{
  "num_hidden_layers": 9,
  "head_dim": 64,
  "hidden_act": "swiglu",
  "rope_theta": 10000.0,
  "attn_scale": 0.125,
  "parallel_block": false,
  "init_std_o": 0.0,
  "beta2": 0.99,
  "schedule": "wsd",
  "decay_shape": "linear",
  "dataset": "wikipedia_en"
}
MLP neurons of a small language model. Each row is named by its layer, matrix (gate and up: input weights) and neuron, and shows model dimensions 128-255. Each number is 128 + 32 x the weight over its row's rms, rounded and kept within 0 to 255. Numbers have three digits each. A neuron's up and down rows have the sign that makes its largest values positive.
A block is one neuron, or neurons of one layer that tend to fire together. Before each block is what it responds to, as a language model described it from the Wikipedia text at the highest values.

Description: Segment-initial first token. The first token or letter piece right after a line break, table pipe, bracket or opening quote, e.g. J in Jordie, D in Doodle, 19 in [1957].
L3.gate20:136131130097149102125117167157130108112099116113158114056129150120171192107043082138189100108074135144159149120083157112131119107157110094159137072159109146088121144127171143085133086084122166110156103210171210142170183091147117096094104121149159127120112183184124208140167081103121067102136121095137145128144102139104112124077145112122135149179123125079127087123097113118112119169134
L3.up20:135085068026110094114119169142155146191120199123128111107165163119143119105119171136143104112146156131111147091097103135093109079135124059167168089128099064170145147143091184131179138095089076109106102128123144207132209108180065100170084141097186116077117183185164139112129163127146127106157081119182083148095120133119136102118128161145086172192105074112187138180118127113094140125054

Description: Mid-name word fragments. Word-piece tokens inside rare proper names, often foreign people or places, taxa, or titles, such as Haw-th-orne, Ne-ut-ron, Fuk-un-aga, Ro-ch-dale.
L6.gate158:130134144187098163060150154165078085091160110143145167048151111069147165082205114168144105124153116188164115148146142152111149101096134112116124163143163127176083098118142117164123061113100135113106155132135206057091134100081119165139166167127103115131151115160143089135118086144096192090101143164133124104166089143092189122104141153147078085134091135169108139105048105159133138115217
L6.up158:126082149090103149167128134125126147118122148108125137079113135078167086102154151199142142061174195137155169138191089138122161122121157152103128144121139155177146184148165171130161136103137144156159226110100164148067151110126120161177147118119177136119082109128131066129082104060115155142109141069111048099149092120137155043160093151150142162077101131143057114124123145145101190145114
L6.gate376:131103107165144114102139180177157081108113095145075129125118182157084116167120207146092107173083148146142135096107170132086158197134153133125098115159148090130104095112107131165073146126089108183109124156157192145149140093126188116174126169052155093108188198126124135137126087100112147163123095119114101126132157150161051115118120109079133155123138144136143112079152104153131090160105
L6.up376:179101135038086178111109153137114130184137056116110114139105154169103128133120142103077129133104117168120133209165065150119201193140136135132110165114097162114142116175129164080122129159143101141142220098127145177123135083124129110123119139123124121104198100102128142133114111101060169148071139123108149104090159156091091132160078149077144114085106114147096151091186097169075164146192
L6.gate393:181111115114107087089111122091148119089123147122101125113164109148180118139113166124096109108132178140181141113147129116097115103133118113139117176112143139143112129187176152146216158129125074130172185166138152063134144081132119195115138092089159125101168151122167119136100109054129132139110132134110112145088162145116164130162106172139101162088078106113091097081146162148141099085119
L6.up393:121124140114107168156152159098110134125115110170176084128116135140127193105130112153115086124145123157181094119217153134112147133145110105113087117113109114169131174172156176148151051100154100115146108120189140145076081056142125177149118123134166140175175099143114103128137110113091148116115137090077146155139094129200127091118100144100078115132098117152095172088134172125109141140109
L6.gate439:125166116104171184122141146144124141134116091132119080182057124174083079184110105123098033145173148255125101132164184185170178157087131133142140141145153113123096124134107142160126122118129065111157186154084143124130133106107159130152140157086151122174161089198087096128104158107086144088081121120131073091149153140154120139070088097106152190126125090148135099117122105170112109083173
L6.up439:108174111134181135089130187071124108129072134129110096123090159142149090102101138084143116179229094147177154192124057092114119142163184150087161124107079143100095150108115125125111101147160081101123133146101166113137089059098115178150098123094141159099086113110124114113142081114117160107122114130121108110111107113116114104119133126160169142134105113122093151096114183121117191060165
L6.gate450:110156077117097143107155154138179131061143126094124106139110044118135078061181159214094155127152115182213171145201120113172099162127106158063058151132139111173114084107154132095098189133142124114176120153136195126135127148179193121107163062095170126115101169147097168110125062128071092124071124099127106140142127078100168099163097085133096167099118134215107061115130093113115088073146
L6.up450:118072088077110118134118092118149205141097125108128104132113111133162179076111152159135106150107086109119150053154101173153204119048106130126131164152110170154104124167175150145131081119050157102152144110168125136158163113184161119129154146141161110091099141136116087187088075116078145142154128156099164104098155098106084120151131108097138156034097164109129144200125171129104131117116
L6.gate471:160101083090116177096030132146063166139105104113168131150152102160143098115217129104100117100156117146107115147192096134138141184099123111100147166105126092175085150124103159065136158162106066140081162095146164117099182120130110170167154093151157176145096087156171117232102069097117128117073138122149131115169146139080122091113136211133128187121106075099159125140137141104086119111179
L6.up471:119123125094213134176097138161141136193158154158120151112148108087135070200121114150120134143091109113231161082099125137177089092076168101129082137122128135109126122117119153121187153092122087116145209140150147113115105127133078162117155102090129131125144179106203072128094067119108149152083111125093140144102114122121059069113117103179162129097105086144152163154124102142151120134128
L6.gate591:107045094086106145095138185062118160108060148125189047111124145157169155120077099096122111121146130138120142133105135156114186150098086084124126150170131168192080139147086118172138105156156125108178157105084129108150141087105116185107147104112145061139093164136154134115074127082145123144105086182139114110081059087094095100133149098091080160106007117125148107086041167116089156143115
L6.up591:108127116128122154178134091182120083084078169147127120118102127142091098127135196132137145119144195183113122143141077184137143169121217189085119172102121098134170119173150104123129127158097119153165160146101168152105079087150148141167130190088165101176122149102182107148090091108082215148105101133070083094183096102095171113192064117129173135116112100167107133143088119116100165122166
L6.gate683:126111092148137124124057103160064129178188128075168112122152139140133087114202172109055107096130184119089137097124083136128112180126176146072122111099145139102193109120117136087109111099150134086136151102137136127131161108124167110093141131173117117128159140141137139182098110106090121067149117136175131127181138200068116086109154103110074160147088127096154137149119135115118121115117
L6.up683:096065083055153193129113110126122188138172144119149094123132118173097094084169104101061118121158144114063151075141078113158182187135107139162134119031119114167128137136124153125124077141126140129157091111132140125083116099121136181123090182155200115179091151116130129210096112123095123104098161137111127117075151117165140120152069138132147135129159162141107107100147142112083109126196

Description: Split-off name initials. A capital letter split off as the first piece of an unusual proper name, often in table cells: B(K Häcken), G(ama), H(ibler).
L4.gate82:135123098109107091077128105158114150137162164127100134157086163102123165171076184137114152107121090143116148136152130079083055123162115088166133142112115085125087065112114129137179144138149109137123129144088152151131080144116148149066184131113137158109114142136174155131149133170141078103157120168145132132106155092097128083173092074114153153183180097157111121091140136107137096093128
L4.up82:063172105143049196175152165101134158172066161110146134117125087152177179103123155137138134122123094093088113066183079062094083162137140122131131129163112095180091089127144147177132102061139169063151115162111108132114079096149114142114104165167112079117128119125155092138146099069103181096124124128157136103124208113142174102111085143214103105178153108155133063112087146121126123103125
L4.gate91:120183113138183163161108162103118183193094098167130116158127168091136162110145109088133195134151110142136100157106174040074112068162136204180100137133117120172096086174145129088134123088096108115173112196117104167091108127118143107053167147107053134178111141114183148161163116116109147089111118091162068124122162161088182097105131160135091095189120043117108128131080134135121122082096
L4.up91:109094180173106170167169151129178170136125148154102165076113112118115159126085156131179169151108130120153135153167145096115089134105103100134112118098153123145177087106130110116157122171072179098123144179135114102081078124144102136107142108133076170089110169149169096152141156151099144096106066105143124118125178082138175107131128134181144099194144152120090086082062103141147114143111
L4.gate300:129180146141122118136166156138197184141150151145167180112140133102150110143093146086087169118132119092248203138173122089125033092055105070126106091116133164101139121098124175128148175123116146106092103172136138102168055113109095105067101156100107130085120143138159137091158082127053205134151136095111074157108165146109084039191125107183180153154104134117091113126125003123106128133163
L4.up300:100134066120120114099117135155095135166122079124132132152085142078138156135187156177153145088134145159166097154151127163137074090128147127127162079165098136094121074164129103130154132149178167140116131171109133157090125153145164123111120086134146200112076172133170154121123085150105142142159051129180134060182130121109135135147083138149113172180116154130104149097144093098144094088092
L4.gate305:118110154115205168131122138123116124133127135069164157169150135105154162113137217081144111113127124107144089178121178074092090144107124081171158091176188139176115022166097143138088118082156118100162151143146157105115124145166177072089172073164063030129145087131156093060160141144104144098118106150128121099150139064096158135084178090110146118163111119134165110081063114122132104123206
L4.up305:149140161147133138072129147096159175133118110131114223114147082103136165116136197147149145136167163121121064177104156086106080126157168148180075109148085140142088113189110159196153079125152160171078138119149142142190188138159081123077157106162133131151125144182139124072165076159064176145107143115121127173136132144131122116128158113145171170203118038159137125157157196106185097090096
L4.gate357:156142105106101138086122124104198155130104169129122120101137100075136118093101184126184139124173110176101058151129092115104182116103146121132105097114147123092114103096148088108146103113125059132164115184133123092173178122164090079103076116151073079148136135127173076134187076111206129198127078116105166140161124175098140118094150145172166178165125133123107115198080169102123145151164
L4.up357:062143104143152112121124087165162141126166142165198115101135126132151149119132125131100170156102103125135079164139105087119139089151153113100126113173153149144148083066112094103104168130078067100124120139092161083126216097104147097108096135146084115179120122059178104149205120154099133135123146084118134212181077133111123111137093103155125098117165142164101126113106123140180165133174
L4.gate407:145139117088119145157108095169120124143162098089122109124191112137071173141135123199173125150157093137119153152119191163128080121123099200151153096119113076107173101111135157133144203152140107130122117138077086132107133162141125119052132171110077109140112144082158121148143080116123170123156103156136131138139136121170119100090149141173118137107086115060118101116157089077152049070111
L4.up407:146123058132132135145130142123132106160152128127180151150158152154103101075129149142112123077118122108149132145098116156132106089158115130121206152190090086188139120060169140099091169133074132092122155172126104138156178126129134205150161139124112149128079141129255135176123057170176115127167123171104115160141104193143145066122089154167091158133129125123140111134124112122151124104181
L4.gate491:072142110109118114070110117127080150146162119107172112067124150075067095089123136149135111116110141186127072125133184131075153096115125124082072125175182135142101096124117100164110102087110075149164090156088135132132121107099230148103131106183164128120096163130160171131150086147190084108185094124080084148137077130139192110079147076146111113117131100092105104122164181126136118112053
L4.up491:126089101085075124089176152074087164176146123127059182117134154103038104147114194106086110100120137149100148153093141170165161089073101092143151137087189217090159105151149127127165092137142091081140091118121072130146119112145106087058110106148137191071091134111166164170144107183136149071141104134169167104132137114093102158134099090116081105137122109106118093163110125143095122156123
L4.gate608:100151104142144112131161103127141125108195099125158114153107136158136194112082147161096112107092164125150141114110151089128131118110220137131171127150134117164118133144128132113169185067151112122156106116094116090082092190133156100099099106095132078174149123114123108113117138158174166147139061117182176140153134187109157104101178126167155089143107143157183149105041107163086121084128
L4.up608:127089152205101098118130148083126107103191125164138188156090133134182128149132127185083191123123174149155155130167158161110080085092094054150127109123131129105225153114131123089137144097132113147152173136137104157111121159118148108070080138103161145140114143119092118080161133113122157154151125158176127107104138147116050095150134146158131106098159151153136080090138104125113118141146

Description: Foreign name word-starts. First or early word pieces of foreign, mostly European, proper names and words in lists and tables, such as U in Upenieks, Fac in Facundo, or list-item dashes.
L6.gate157:064155152131132124084082061179119126100143148081084088108046151110127180042132131132081189180093102157169110168169162145120104141122093121089110098095163040121108079131155138096143111115149118153129137158112140166120106170153092142091151142093098128123163112128098178158102101107134117175129158183135145157151150164099127086107118145157107103085097145156068114185104075113183101132167
L6.up157:123165077184176115078096117143118168136146105126102123142117111106189102214137074102209154133188139148128122140143122064111120121107110134139174115117143100112155100149091129042143101123158134134130095151062094144095112114139174182140153133150133135100076112145077137145131097138134167089123104092172142073137132222149163154113173176099164082101163079127114144104140115109152131088171
L6.gate199:138147078181113158101111151134120106194048166101158092097147130070086100120142105150110104124082159117119074161139129120154151065119181139136113108096129100140156130128146128123099192150111141153138153097102091108129149117116121109132146121109122139171180099176097140137111144097117099159117132119118150169157096108117136192095170150131165083093104170097134112189121056145108155092166
L6.up199:074143082135171120133136143174155106153078108114106118077095054088112150115180104115104120136109189120136113145147127111148087059150116150139078059139142052160103082114158131091129066139105170116111143069166069115165159183078082157140092174127093094159159144159114116132150077103104115137107124155094117130136179113090174138105124169150147093036158153112127124116096120166127101157180
L6.gate310:077160132079137106144136134158116148111157151168112139070168142155143127120113147080137152158122162104146131098187155135096134139148141115195099114116117165122135140123159107102168146107118080107190122132139106120052159061165106100126057116057136081113127115082156135071176111172126121105088114108038110115141095121141113157160168072149150179109140161110154051110114085156160180116144
L6.up310:165145119176139116134102160093156111134122111128083202119112143113154119116079149108175113101091166112078105128134130157184101122106123121149143135130147196097131091115105115101156107103122124130094132118124123158148165156157086090210100060154111126133092112161090132095151123100073164108153159110108150117169140149111111083177154118137117165118161106171101116182135091117169118147122
L6.gate502:118151138175105141132111147115096132112101132108159123098147156114123172127195161124076130172114164153094061129136175082191165162134145131101095161151126070139151152163135085114084208116152108053124096137092104116157173101143175076139068097190115063123131141096111061131182145156083142133146160093133145122098087133098163142102113126133138123160115142127207079095081097117072141106102
L6.up502:146132144190159188148127093117038169092095095084099076113156154121097155126122148111079149166175127124100119172177094139128124103105152101156074135154178148108125151098113188104121145102160155055148114099137188179100137126166094142164080106146092117098144136151116097149157129107169155141141082163135112111107186144129090146137181187088127184138117164110155139143129170154101187193117
L6.gate508:123128187145144100175151133088117133163114122138092125112070151124121157141100143065132048155153164131112136189094174092099178073127168182123111123145150171178141074093157157071136151092115108129145085139123146153101110140172208146117166081144092139151145118130138124139115131065155154139187115146151142112125111207092133087084136065153135091163135108074101144149054117068095132066147
L6.up508:155197129156147087113091094177145111102073125098121116135104138109116115150138115113109092109145142083093100127115163096101112151137085157149078139153159119128179139075103149155072119093112147121144094163132104188063139137135147152232123121158078173094150117150113152146163164100103095107127116166153105081195096146145118185107165112062163187192078118098084126072156115141148128095120
L6.gate516:092122082149105188170121135088154116218128111081138125125162114121142132090093141111141075131093106141128121122171172117149099156152159120174139065139186115166099082113142153108106184103147141149163135117169090131181078088092155151125115099163090088138112110153151074069143102115108134105140071141191138099136116138101113140065145095108187089156076117101092167119102112115076167134091
L6.up516:104142194155177202151148140128068141122115156137144064160159175052128166108135137095204086161123183152149089143112178093133136140137146129133164089132079115157134137125157136155126161169110153117150105065164161153142130127174158051102130114125128091094154127148148047091101105134092156127119182114141130132106143093138144127079189144117163124158100136091126158135121112125103090100138
L6.gate616:081143126059140137127128076125117172155095107138104131180177096156147130079125124112084107185118133180177161111125123150084170098157185119090081110141142183134147092120139130129070131082195160103107137145127115075132106090129137148085131145089108128130105147114161105083123114154213162116106096112081087133079166150109189139139111061108122117141123170186142130133029145150128063128116
L6.up616:121161137152101127112115159077042148139068104138144149115121145108137149063103136125128141121114149154091078101146115126170108151128125172097091079136154148116099084124117129194162105110071123117191166066158126144112106138122205065142094162141105100114165109163121081139117126113107164030136128116156124140108120075121165181117138134168136158113197119132148173183108224097097136126183
L6.gate679:089171138113166160147155132118108119091162117173114070073128133138112142157114142123118080131161144138125104195148137082224164165134090165135103144138156163152116057168108117142062168125145130099132097204129131200126093082125186157149100118121137157101136072101149087134148115115125153157162143136158118132176101126142148104042163127147133153097097159092187143178124103123116176114135
L6.up679:095136091101089090087166183081171130175146147096137173096100126142142121101139078131120103166152117103150154178146134115116143147105160136111124121136111119113122140084095120113095112107146097110144125164106138143071094097075122175057124104099119124165093137070110128170135076166104125111108162137175124084105186128102136129131135088095182072083159136172181139104159107093117167135091

Description: Word-initial capital after newline. Single capital-letter first pieces of words that open a new line, paragraph or section heading in Wikipedia, e.g. T in Temple, ==P in Players.
L4.gate150:130129153131122103091192121203065078145147089069165110146085094156126140142124163116105143110137098097173064122080142108157143114119159124232149115102087134146075071178123117106142139134144099059128100138102174126104075129088056081112116124063136169110124097137193159152162114142086121145182069168146089180106115098147105092135141154123087131160111141122191159087122089155101114106117
L4.up150:129104208093093043177176148139171172128177097169160105139116113167179076160143175124161114083168187106157098128134152147142187090143125135228076117128050162126093122149099163132116066115161132096092118183091105131099095148121076096074118117066157115128097160164157187115133102145128145112162105166092114188126121073149101150186089157183070167141089167154169126132110103152130104094166
L4.gate287:151163114157119078122074134109133117096077115148186125122126155114188147107135164128169166128153108115099092088177148113083144157155190180109150168164085120135109082153125104108198121111114112145086119162139186148108125131107088127165117176130154154070104115184143185176169121084105112164138067188140116121101121173115129139104153169116112088174097094149130107174151092131113107120121
L4.up287:123092119099152102116157145102168196180135116139103122117143170128139149111092195139131095123137109061161093151128134137182102153153088151155118159115129136131111119134123194140180093114099141128135172127092087084178129137166138159078134142117137139097057070173127208088102120108190167170196156142118170163180173133132117158106113102176122131098118111146135179143111155112086153106116
L4.gate330:054096138099101084110091164132108138133099141110110115115114137101136146106117118158074130104065170119203109091158162092110161125085150196124066098185105112114150150212116138127189154149088119133161168102115174159136171081160116107093163142113151131180095122184169179163104136075087134116120124127130103062124083119149110126127075150096107137161117100145213133133135126123132147106183
L4.up330:187105174130142098134115149161119148131147109154165131122099127135092195179190131165155124086122125093184105114143158238111096104116128153143187153110156137150116060090192142137115098132127185101156100108116138149117119132115106161185098146118123178092110116134111134145191103104138103145109156170105094133073136086141166143104146122119135122140115081137098068142192166167152102088158
L4.gate383:107078161060125188122126146174093097166150169139137120136071112145160152093125113211085129089134170123101157101156140112152166082125134147110097136164086070165065108155100146125142105118115098111108129148152152129151125134149147142086136173145122125127159131126123192104106078084146161167162109195163108130126082161187134150118131089148088129111083134105234131135107153116109069097100
L4.up383:163103086081107126154187099143132126131129153169102150141131093152141157132138176188137080071117133138106162090171179142176117147083105106141136091109103126171130137187116161153118072121137103150106124171060141135144046159112167121061123162130178156121132134167138141080114124101177157143147130181151088133147120089191103120115144093149112161164161174078196126152125119139118145139098
L4.gate447:109080118122154078133145185173122105129082170119177156077148110146155192134159170116128111119126089054134141169096151134135132100100083084143091116106116132162128073145147107125154115099132085061075106143111164139130141087090111070148131131117132120105118121152168164130143112147109160112175094209137133103134139126135116072078138076168109140098129150149211119157132093115041167150131
L4.up447:152145149118099099122133166183130113102131125112166169172130153123177163156097137141152107132124107094164113174127220167085125112124139110079132138121140116189113088154173150165120074101088082071075119183155129167131115109115084082100154165120131113104129138150152188124147118097136114156160117220167123181110149076156054088102157132157128172084107162167152107115116137127086108110116
L4.gate481:098093058132149130156189071126103147146138129141128055149155123093123128120158163167137159111122124099150107134070105133212134085074164108113120102122135148158125107151112134170117137139096112133154117119131140155102124121164177112133099102093129148106149141143093158128109076147108134152121103160162172145139120134151201135100151187128095215197111090079155181140102114092065114060074
L4.up481:118170093156044133144133100114143155106144132096099168134143051109166166081073117097146172144138120084123149219071136128121137149138161176100125112178150115111098157136106114138101100096141106101140176095160122186074139138158114120147129072141153085176098110172093152119140106077091115164133158117121119115174112178069110129159218113172104166091129151167141144088155163150195148111109
L4.gate622:080123105132131090108081085127155113114132224110134101070132147092149130146121119108143114128109116084162169113170110128198149125156114184127187049129109128142112088119188143079173161104144087149186145125094143123132111141111098089144107092142119122145170128187140209169154099140085147094137154121119106119139152100178138103100100163138121062168131190119089095182070119106112135170117
L4.up622:119157101137077072139078079107123143096124188135169148105150119079146194199148149145055131118143127096155155162172169136118116113101105174107141141131142129139128164090199143075114071092169131174144158119088170140131096099078110089119152155158128217111142142169118222132132065175113113153138103143137110128104174129125121062141141112138140101121133128118074047131128179121139119136142
L4.gate641:090144133114140153137113135080153159134133151142125145167169141144130163135158127116120126096138143158136118077162149121138148051105137160187110162028066085169141089187092154167196133103086093159151104160095132142102158123126093098080144147126151126130182118139112154109094081126078126201098108194139107135091143118140128106113123168110159134155135119113171100149136109189102082138119
L4.up641:156101167146154103167147144140101133105113139121091112176202092132129158161101152139159109130123125146120141159107133110139098121115091169100142191125126122082126160160126158119137108072108145147149122119179131192156104205096114153135131133096108131091139146190136164179136096122135096174119150098180234130108177154161142129103103169136132108178195149104124137216046229102139119131126

Description: Token after a number. Tokens right after a number, mostly in tables: decimal parts of percentages (27.44, 59.7), pipe cells, and range "to" (1814 to 1815).
L3.gate33:104106130094163098154154046086156127111142108137136133134111139112126111138128110136119129098116173117123117148137161143131173134106138160180124074192132155085105103190077204140107181152116083052102141119111107179141200120125175144098148112165143100190129085116109139099142130112146081183175140115142132148137078105068103164162111109162172126155150116114114176163121150119173114177128
L3.up33:112139143144108117128133143182127122060103104146161117121116105137077108126125154157120081111139156122100149128153167107146080125108101113126091187161128162138096096071122107147126142199145103104162127155077098159130163103135141080140140112128054116080131108113123155153127138133146138102097095174146071085138123120137097063133186083116073187118139189108141135137145182130091118077128

Description: List and table separators. Field separators in tables and inline lists, such as the pipe |, semicolons between items or dates, and match scores like 2–1; also weakly on mid-word pieces of rare proper names (K-ep-ler, Zá-p-olya).
L4.gate28:101100116168142154156128099149103078130120072118149049134060177116149073108106109089136103138098162110179039049134157135139191130147079056090081134110137123103090097160124058162144094114168073212138123127115086143074170156033236130125140109115111121123176183142091105110120111128145150147163064130173105142109082080161157138146144112187138119107128173158173116104092122121138107131161
L4.up28:150122110105133152084099088128163181153142115156040113104116166146150096143089174116131154106175125128128119063129135154090183124118118153131211137159097079128144093115164172136100160120068065160128159144186143133110128131163143151140146093139128119110137107115137110138186125185096119193153166158168102161121110140162092100138167124128110121176131107159144056205154195103042118110051
L4.gate126:115188107201150176138088154181155130106107065080125111073063106110081121062118175150126097157155154133134135180152153121121151122123219165192114102118074151117099080131153134121140185133109107182163130145206058118061125130132111106116153138100123137126135088120109127055121125216056156180104112134146108168115103067174086131150112119098098130160129093162124121089130116140156135108121
L4.up126:163102166157187181095111129104159107107129114142167113078101136114136130113093164090143046195095126150090121090124137112121145142093139247119151164125047172157112156138127180113110178140163102087168126189171099155132100097142194162129108116110120069127143191091238150145159133153114147108139125100156094114180084113175089155079177117101143131160158137132128128158167132168090141131083
L4.gate411:150116160031122185120148117109105128166083091074142122137101104133136150152178066103110116115107075159098115108115136119171162107088160133092119077112105130085058138096116089156134063080143146130167138178131070106122088116129146079087142128139108099174112191149143154141135124142112099091153140167146067112178065067164113162131076118158152050150149089103102147160135068115115185124091
L4.up411:138164123113134196101151175131121169143148115108137124082177130193156087202140162102145086099128118120118116098105159090112095119124132139081176097054169139207106117113166134061185120119073152124055134075152130096103132094178095140123145142128112154125091076222133136142185140102123160089111150132082095127172112086170101095145101049128124098114187104126123090140160150138125175112083
L4.gate419:108114112140117184156133127086149119117154146135144123105035214106113139182134124121173158141092144094123186137129121111156104162154106108110103171153128122067070079111159177134093116181145125112096121109106102140134096159103117151158185091105170149164095124124104133087114085177123134171109121138178115056113094068132080133130111140135115171156153120207119126104152080120151107180122
L4.up419:073167166149171109161125154093090135179130122083121090132068140086088103107166151159123074155136158131113149125131122148131144144146119102161093149132087178183177130132145094120109155147100140040178040187118208096175106133153204100125141121144101110133148115074066128135098139142074173115096077126152160111132146119115119131153190112120148107133112155167170120059163136139112148133119
L4.gate460:107078127140153123082102105127158097065127158154099115165145063111074115101100114092079106122117141121115149178145124137150144149095124150157126136115104130103113092072081079112146172133137151097125154142086117120099138129122193173153116107164111139107144168065152106146081161095128106139135129151149146146165124091108140139099121102119142110106127137166171104131090117121114143133066
L4.up460:152130140134140148138155122153184059087092173128119146087100099098136142106124145082054102129118106074129155154107057187139087114108150161132203125059105100141146133133150095115147156128163140166144106116117079158132144116135162047123146149150149149149164156126163117137096070088135156143168089128136057092164101179140147088129134152043160145078130075130185100093093088075099132117140
L4.gate527:157109136128143109116161118150133177135120149108139112132156130168143191095104132116150104071101050112137122092140171131235133143071181116112140109134115138120123139088138139101132110075172159135105153203076098115164081111100151147160102149119172114167179097139118138056129104081109144096164093170176116136152071082150145126096105051177139173154169084094150123156114103096199156145082
L4.up527:176140133132128134123111100134092187141119126125111121135159140100118163082099129119137110078135091140094040102193095130119095127101146125085138123124110119073103152111161131126117049119133127147162131154107112128145052070099106093161163171093144085182170108125158180074147111150141137127048153162127098136116139108138158155097056088098144135118101148161097139165130185096180131098151
L4.gate557:169118104108088165152093083127159140166107110071115155069148042180185121138084121141042089113121144146061115096163169083086145104092109180151065162122100098172151152178126144102160146091129106114113129160148189081144116019108166127170068136139181143128106136112117116125147080122121144147117152126112146141152095076145159129118118101090153168135112162113099093138112109122077092116093
L4.up557:113134155112102099166133179121088119154137107045094089050110097151088171099059197097124047177035163164115092109164072129081183135102104069149154172146150137134147132134084141148097132127163108114132173138127141123117146123109168089090132084165130166134131185154159162111128180126083104121119117151137117089103146108168152115106085184087076127140124122172088138155160081115130139107113
L4.gate581:174156164158144166092115100152122128139134112163190092158107148143153176104152120155102110090104141137166132152129172099095127149090165132146143115102153104108134063112104196150128146114145129127147138100098129133121137122128160145087100108090143172088117180163123131089115104207098170207134180147133069145152168097115110108090110112077129162137042105178179067075108092126130090080081
L4.up581:144185119163155131114101146137149151144157148113148125145110105120099092029102131097154092073188133109129174134161124157099127104091106157156123152104124112110143114113176177199103152106179134160094121149113174169188108148111132137139144109141119163098128114108120076094144108136094168171119144101143105089202176077157074128183168075090169148154132169139095088056157092123138053207155